{"hidden_act": "swiglu", "init_std_o": 0.0218, "beta1": 0.9, "batch_tokens": 32768, "max_steps": 7212}
MLP neurons of a small language model. Each row is named by its layer, matrix (gate and up: input weights) and neuron, and shows model dimensions 112-303. Each number is 500 + 50 x the weight over its row's rms, rounded and kept within 0 to 999. Numbers have three digits each. A neuron's up and down rows have the sign that makes its largest values positive.
After each neuron's rows, "fires on" lists the tokens most often at its 100 highest values on Wikipedia text that the model never trained on. A number after a token or word is its count.

L3.gate18:555429458524464573562453429407545530493524468604510482430568382510566440459472509451459404551455539449432478538492548496511599535571552433579523503468536484450528520438533493496602399467446482498462425484526490504459536515394526482506415531515543469536430535446541536447507448505488486478440478444542451503501502494572475484507512536523504538545541525398442617599521487435526470567466489487440539405460465490528559471462543511500527450462496486527525470528492538404429474537530521478601470497583384484509459555447473451552554506449439452570509521560447539510549589563536509539
L3.up18:514444501612412527534531421461593471536489452527502392428493544402565444507482572465511472484449492421507503506560568454605514602587531480515515459446435505478465486478572475470507453548513467529405509471461533523486605436534455494495483480485547422424488536522482582486558465516539489473460578421487490536492549501460482544540487560495485513532497490401502538474491505538637463640391406420486551440476472473586535523523530492500490467459590461460480509524501516479496489581511583414475514485500501498589458539474536552540524597511536467478461515583520427505571630523458501559
fires on: " Ben" 12, " Franc" 10, " Min" 10, " Frank" 8, " Ma" 6, " Mor" 6

L2.gate350:484490430560525457549523577484469456519484499515409472319511578590472594481454521447494463488497465457463403485460524439596412487508521615509468439582438533465485454513451525453430493492544539458515552535532453556581577541448476455511593460526510437556552477430486493518417555533505473532533539478520512536427587452510622357465439539582516523565553503544554483429558451412512450523445524553544588532510401477480422467472552495483552483585470463519515530483526522549519560469448556537444490538564514535539444493489564529525442489468468604513487543452455569544551556466520511498
L2.up350:541508446392557474445612548554463522382528512410565467433490610540517505621501450596478440538513514496473517497518551452467518562487565504530494510425468426502494542499585436542581550492496519508399523534549482460470556508541535464518563463436489496606491488472586567534504631524535542508537469398463540495507544380461429424508469554446474517366484509515391602443531502441484512530490385443517448502535498466553508531533476563467470414418412513459524458456591445505531496536603505558430459516507442398523430512460514483543479431570575511449398515479491445510507432421541426529
fires on: "es" 26, "g" 10, "d" 9, "9" 8, " T" 7, "ed" 7

L3.gate303:493595429489541556407497550472455579507364525534504554538468486574438449519519538452462607514529411468448571565543563462438477481605448522404578465434564514522401597494519462457423499473568548487503456411555473560548469409462563516578398518516502518483458540638411502544515488473556426408547503495491575405560539525473551508555513471506498519462532434519520457434410509458479422532459464491401535645556429483438522568535521512505464503416547558425458436455617520461579557497505495441463498542455485522492483489557527518449443540608439497474457517515519547463536454483408497639
L3.up303:471469474494504488503551501427498470494518558555552437407446554584486562536543469429484551437557463542492387613471507495491556495482455349468555501517495512435418508536451505378516480388566545495465492509549566448485498428419446482459474519412528543500516549611504479487516511446562523444489438618510567536556587554469452538571514499598428529533539411501382481510484427512527461579435561504502523579582469472461529481630483521509534432448482440505513448419547480419450428494444459559568512497569464481497491497590481558474414519499413398519467527516461518494482450472465534546
fires on: "ail" 17, ")" 17, "1" 10, "U" 8, "an" 8, "al" 7

L3.gate17:552536554489443439473446417493435484429575531470434523518534390492400465458542480537535507491520474545447472453474497433579543573465467562534470501568541472460504423516483549533458488542530519456498481460527467396491525458459541479487494551602487489641504541512434522500427497351515506562488473494565485565484497483338496557467528498506515581593520453428404539564483570482526500580454553508469455463493492529420458527470427524432480604430551494423587478566374490494512489459532510459502509536443523441458557582495451451496452476551482503612503572464434581531478511523519520500
L3.up17:593531518525590489474444446550506507615519455447505530471466490520455454518425462557453487454446488488623486391524409452485445456525519517469440527505516465463573479450537561488455431427582513556517535517494550364536525481584419499448514448556463471526480504476442512516514456482565411437477505523488547551543538493459471507570554424419494563533455476533441484538440567495485504497561568446526400419459601453521524511579485547474503543445546527510567492540549489479552434488533546452477459524512440459503546517555420477500543433545596482549518593503550483525468551549490512410
fires on: "ly" 34, " following" 17

L3.gate327:476539482545488560459467518403554476579527455391501463495531473451577516606489495473516445510577449542459498466588544472457577547483419537512410588493554521495479477559465585483555571638434456459583484466496453474496465434477486478486468587554527574560420376483602493505516568422478469538512554427475492436532557507460457433528527473524503560456487529503533475574581504440443462506495487467480595534551470557449512477485560515449474500559418505533544420585407479474417514511529541549596450507541502507476470415551487438530451488482443521531443500521533554410461458449521563547
L3.up327:475525522565453531497501521584558490597449533451424400537474500486390466611506584482449487456534398431528479445524478494549517460479515533474497524481562530530501427442455494482554514542467503553556421453510549448564486438576446422448520522581541561533424392519497553543459500455437388444546515442456566473523540491462465457555526462444546577496497507519440449481560459479512532521419615568575507521540468527447518558562534524493435583509445398539504462442520642603446482472448505519482482477471593516534495475567426530469487530484530490378567589522540501433442496532454504516
fires on: "air" 26, "ight" 19, "er" 13, "ion" 9, "ich" 5, "12" 5

L2.gate247:485485431533481542497534433532494529545528476430447583474473537466548454525504451486487482476491509475448589418566443517464480433434481531501474448475495498522522501597463368441423441491564606463504566487469468421466474445521530589519502581442568564427523493513506538470611520553531365593458485463552521400483445471469551485531505495491559440466495353517531474546482494480541379477568517416466509413481436561531581484522575461517463498504565447607525492542546507586482441467405557535467527598497612492480525514508501484497545612486544586456617552455477507545489434529480442473
L2.up247:436540467527422563428487587507431383552436532526431563469514539503435470561579452547431596490475539575410462472462486550539478517414510483529540459470566478455409491579434442458543472530511523511521495567525483574475557454480476484539540456553487482565530533588428500509542498540471555487430441454621496482412505462465490455464471545487444497394501581505489582486514559544457488536423431492459447481465516472435472552477570394414505543519506566471503506528442384567470446453456541443489513551432510522525474584493438521482541557490542493473495414546402533471500434500457595574
fires on: " held" 21, "ations" 17, " War" 11, " received" 9, "my" 6, " had" 6

L2.gate331:529486548504500466498518509459582492477513539528471558569566423446459504463464448536433408540528529537475542517514503487468507487477460459537442425574577499459452500545426452496370494483471496411509480539482470611499489567428496464579558499478486499468453525410470535553561530370419524470502445567496439394525441411505533510447495379543400463515573465472593637482507546478447440525496479493306507452517481469436595451538526421466568467523511508537514533448330354423515519458510442551496522581466476492544502540426537555512520468488451507568462422525461515523518531534520556487
L2.up331:552471529565596540503531528557663419511480545515518509471542494477493493457486440519486538510486502456591534453517498533564540523506447489424448449519476395533472446531485368542457566473589505424514524476466470516512492563504390422496531485533504480389513443364397581481531509467474569539483507431508547566517500436416520558512553487467453489566496517438531505452506519495515503522479435517338451430549563488451559593583470470528339464501489533498521548538428487503592456446521530446423511556426437532561429486544585619467518461573475503508462441500550481475545526533482457537
fires on: " ty" 13, " indust" 12, " sy" 10, " led" 9, " attem" 9

L3.gate258:521509538412395610496539506466511499471556481547532480512590471529563458584504440552538554559464464555523518522569533444479517494502506519423479427494507451461500544584576505630489495515499482429537504527514527519468431542555570573566527537504476522573569435444535397489583502412483537560530534548519388476517462495455520580531491524484505496460596478519414564549509465453382440549519539465490596473466531434518505400535450517423531466515482525510489459621498561362508497576409390546619454504493454562457533480477495487560522506489516514610515476562540556509562488494570544446
L3.up258:526577616519479553542510508508571503547489544432512453394528495460517520547593484482487574529408446550613492415594533486496543507533498572442499372482463425514443538414596451523513506491526547452485531543474567488484537494607473483596495445492404449579562398468462504426487465448575542511455548445419477556549537483463503598519506584419507428468531454528457451486526436490490493554451518529563556511412585416511559524542424473516506510509488502420407468540485598430502530518519447531516490469491472493467508506562554485489520457508587613524506507542595512463540506456523450419
fires on: " On" 14, "ura" 11, "On" 11, "duct" 10, " Direct" 9, "ribut" 7

L2.gate99:545546435413473560496573520503421433516503487508496564501453447585406517509634519500524548482510537451463604451548509481495455417509482536548457501519465553453479522528480444498442523564570463461473579557548567477362422561557538462418584475433457531483527516481451580517554489414456468441450490459529497488545426593395491516501430534525501546550546531545468552438505465531511645521492570431515512548465503461445532528547473590535489462440526409500540501585544456546551482515556419476483656552516529489399464526521491539532512502553535489612508457484513469563485524493397446461
L2.up99:508512570382551557525497463516602550549480457513555450481498415481363388463527440534509636457445373464589516456535431521545450529563452526514598443493470522495447456439431468554445532451567523546507537526506556549398488445583516519467601537527533469480480533564455564510541475458474536479468514453431533506545494529433474533504491448412533506557526509458456431437447598589536457515522476435576448514468508501532478479565495453561479472509579483430543429545487418505472511525500512529484475511449562495529535527500524536506522489505431485444489532477566434485410478444505419493
fires on: "ield" 23, "7" 15, "ij" 9, "aus" 7, "tar" 6

L2.gate305:491516484489486396497451515502501525390475544580493457535482508399418451509461539510506411485579502547432557517558566541429448531464482481596576546457546516453600448560482550460472527480563547582566422502573590459492396579450467442538453457496465518497509526500469477519425461460495479541515446518485450531578556426432471537442444458601490501521556424527483569466461519479538420503511523453536429557568477446529498554493491389426509599554466719498516501516491471436511535460437528480410478535527510547457469489463462484501521435499534533430444502449475554586529516424569449546
L2.up305:555581574527565531503461503549580559534450482445511472551436479525476458533450577552452485498489535561506565415546502530529456480526591552526617496456447463545492468499456489410511519464540467579585536518442539509487477574515400419429534417415474510461560496532501544515517480537556437450473517408481540540567529444421421612535479482512503496508450495416492501475514578542513457496453534524557462531529514451508537558567420463508444609527549599435480593505466523535591453436439578506432518483511480475455479433524503521458498459566558539397555538495548442454517529488483500482
fires on: "ays" 33, "ates" 24, " month" 10, "17" 6, "16" 5, "ince" 4

L3.gate228:481483482534476439465484429509417414493502533493454587422527514496471416512432507519462460453442520513538494545499495538546496473460557446550470504485438508426479517479530600491466394502396499484533553544522366471571537525434486438463471569400474586584504439505542460457519417437443417520436469493570409461537546542470519341487539511528498560459456520652506482558605490555457491502492422539448505512427497480441533480404559590480666520487477520426487503529513495535470501537427511478521565475569480521458500540416470491545538544511496487559498546498534482517463467458541512424
L3.up228:496491492463532447520556458586478500567505451475501499477419533538447459484413568557429468440455487503580496490499467471572456482463590519499508500426472473523423561453494515524464416493508459501528550574461459503589549455519445481426510488484577500488397469441489503497474427509523417528506498473530501504527569509473503422491528499418427561511417495538492431552621596593525463462442412556466498419453527525407564508556559553502570467436506393453417563499598593601485473416514596478480489449479491459474531539583480540548456507530546541472491533499503453442439512522416475390
fires on: "ill" 17, "all" 14, "th" 12, "on" 11, " house" 6

L3.gate149:579541516469548537515492462470555423558512523479586531488542474405552493454469409547515510527519544481466424520463446556420482541508534446412485562518475495566521424489526518508652496440466480576581523520499484477472396451493430524502488552420519518490486536420462490422527495494478459498483545540570503467454369548453408551470519517451540430399527530574449541587557507390458524559525547498499554490599530479519516455392444521483567443512485526453461541579489542476533482516573389503530512465437551456542501459536333445514502537542571499492525501466454532507590481441557493557
L3.up149:582456522405532591452426522513495520445541545486519470481442473474431537495549409579525560347582528480409548442531491462470443437469477542445459501574424538477515561550489529535448540444555528532533489489503569416530444478453517586518467416481529449646512468489524529532398484491519490475477461413525516524539496517450511487509480537535497514549488488647420490567529524559510457501507401407524542544510539589514450453509540480432485526532498519502540552507436432553484575471430419551490428473572468473544468490507472414478507432480423574561544538484543459509529432410593482505
fires on: ":" 45, " that" 17, "m" 7, "is" 4

L2.gate184:403517476461451538469457556419373508520495519476479551485513556485556505391427594571457514538514532463417571551422572518489462532493433548431462509578491508466502581586423383537404510476448538456648527512452500526447469497449550579505393572394585614469577537525541502389554462504494453588552465641470549430503524466546568535465459495536518506421516602481443601524507505439476423538542423481474500451419495539560480512541489540458547410457483451582565533547471400505565541480490476566510486483554516532499488570426493490548436513524449500475495416445506424581531537439497495578
L2.up184:390544495589547526511396612497475491535422503479520453482483540569466410527464561497433525578523472517440519546599515618423495500507534510559495477511490505408407385558442398402406583524546506529518607498503460470547498463479509525527632577482509532459467538603537479522473461523430497422450518561470480591528495453507623578528523543504497467436530447462484484542477483469473498471555495497499451530435508497494480468545449388468456458545534444529545491495492529425530594485515508517466555422422522524480476509578504500457441455542584484389497453536443570626554473437569494423
fires on: "as" 69, "ep" 7, "ess" 4

L3.gate284:407543408582435558570547474490477512502503521593447446561432554478531467518525521504597513579483489544525527433525558421562455520495466507558547461579409494473446508502419581458356494476509460460492512506474494581400514363520657446495498475583499496399440557559474526459424555542555572526457450476520525453437552444509553477517631575482514469594467462506609499518505502489380513443395496482524489516434442517561544539513446504481490588536475557578497542502494497475444473522547494568496499457566516523506500545457463420505388438445556465467440588528477567558496452549506441528
L3.up284:469491406495548512471425451587537526478427476547447447558586472475518473541380488478586471493491495527519489563577555419455513421442510514499554527581518517513482652447469424423525438562468526430550384562421555541452454474529536492457495555452502577422475553432466492466589485480619436562475461545505411483526524506496506548491531490524530438486545496512489471523561574400450479447501535507471477560446442529575550465597472492452452468532462536528558498515511480493535537542440547629518483519592496507508470585508461514513460384402479497441488463557538556459365537546480422427
fires on: " for" 16, " of" 13, "-" 10, "ro" 6, "at" 6

L2.gate180:537483492560495475451499555480564392539405486483394485332553514515467569477439485549430588531539371478489541578430493443478576561496476593511413418552610462518467480449487391538496495611511518510530549518630525451590541444460547502624556489545497490507489470458515517566586546461537491484502520515502484505536503507439480504498492577566560476520491520431513452547582490516454492580411511549478544506522450523508522503442519490445485493506554541504462528574465478508418470489460563486458430406477528586553513493518533515486512541506482445592486496519494417557495558478535463542
L2.up180:448548526438534465618439461517487459525467481473549501376491552363585506468513458527545496499585492447526488553546491513395518546491428541429530466349469533513450440494452488462553553378511572484645435538554513529490435535471408499405401448426439486517579490506561488427519565496574470498523413482508575455487322468511473547538470469467503520383529431453542528518486507495568411564619581502535536547560476467554415542424566449547474434635478580515435432475407506506558487436451531557525496497533451492492438503482427456470563538497541578450506482418501510471485510484562524524
fires on: "o" 35, "l" 14, "k" 14, "st" 6, "se" 4, " building" 4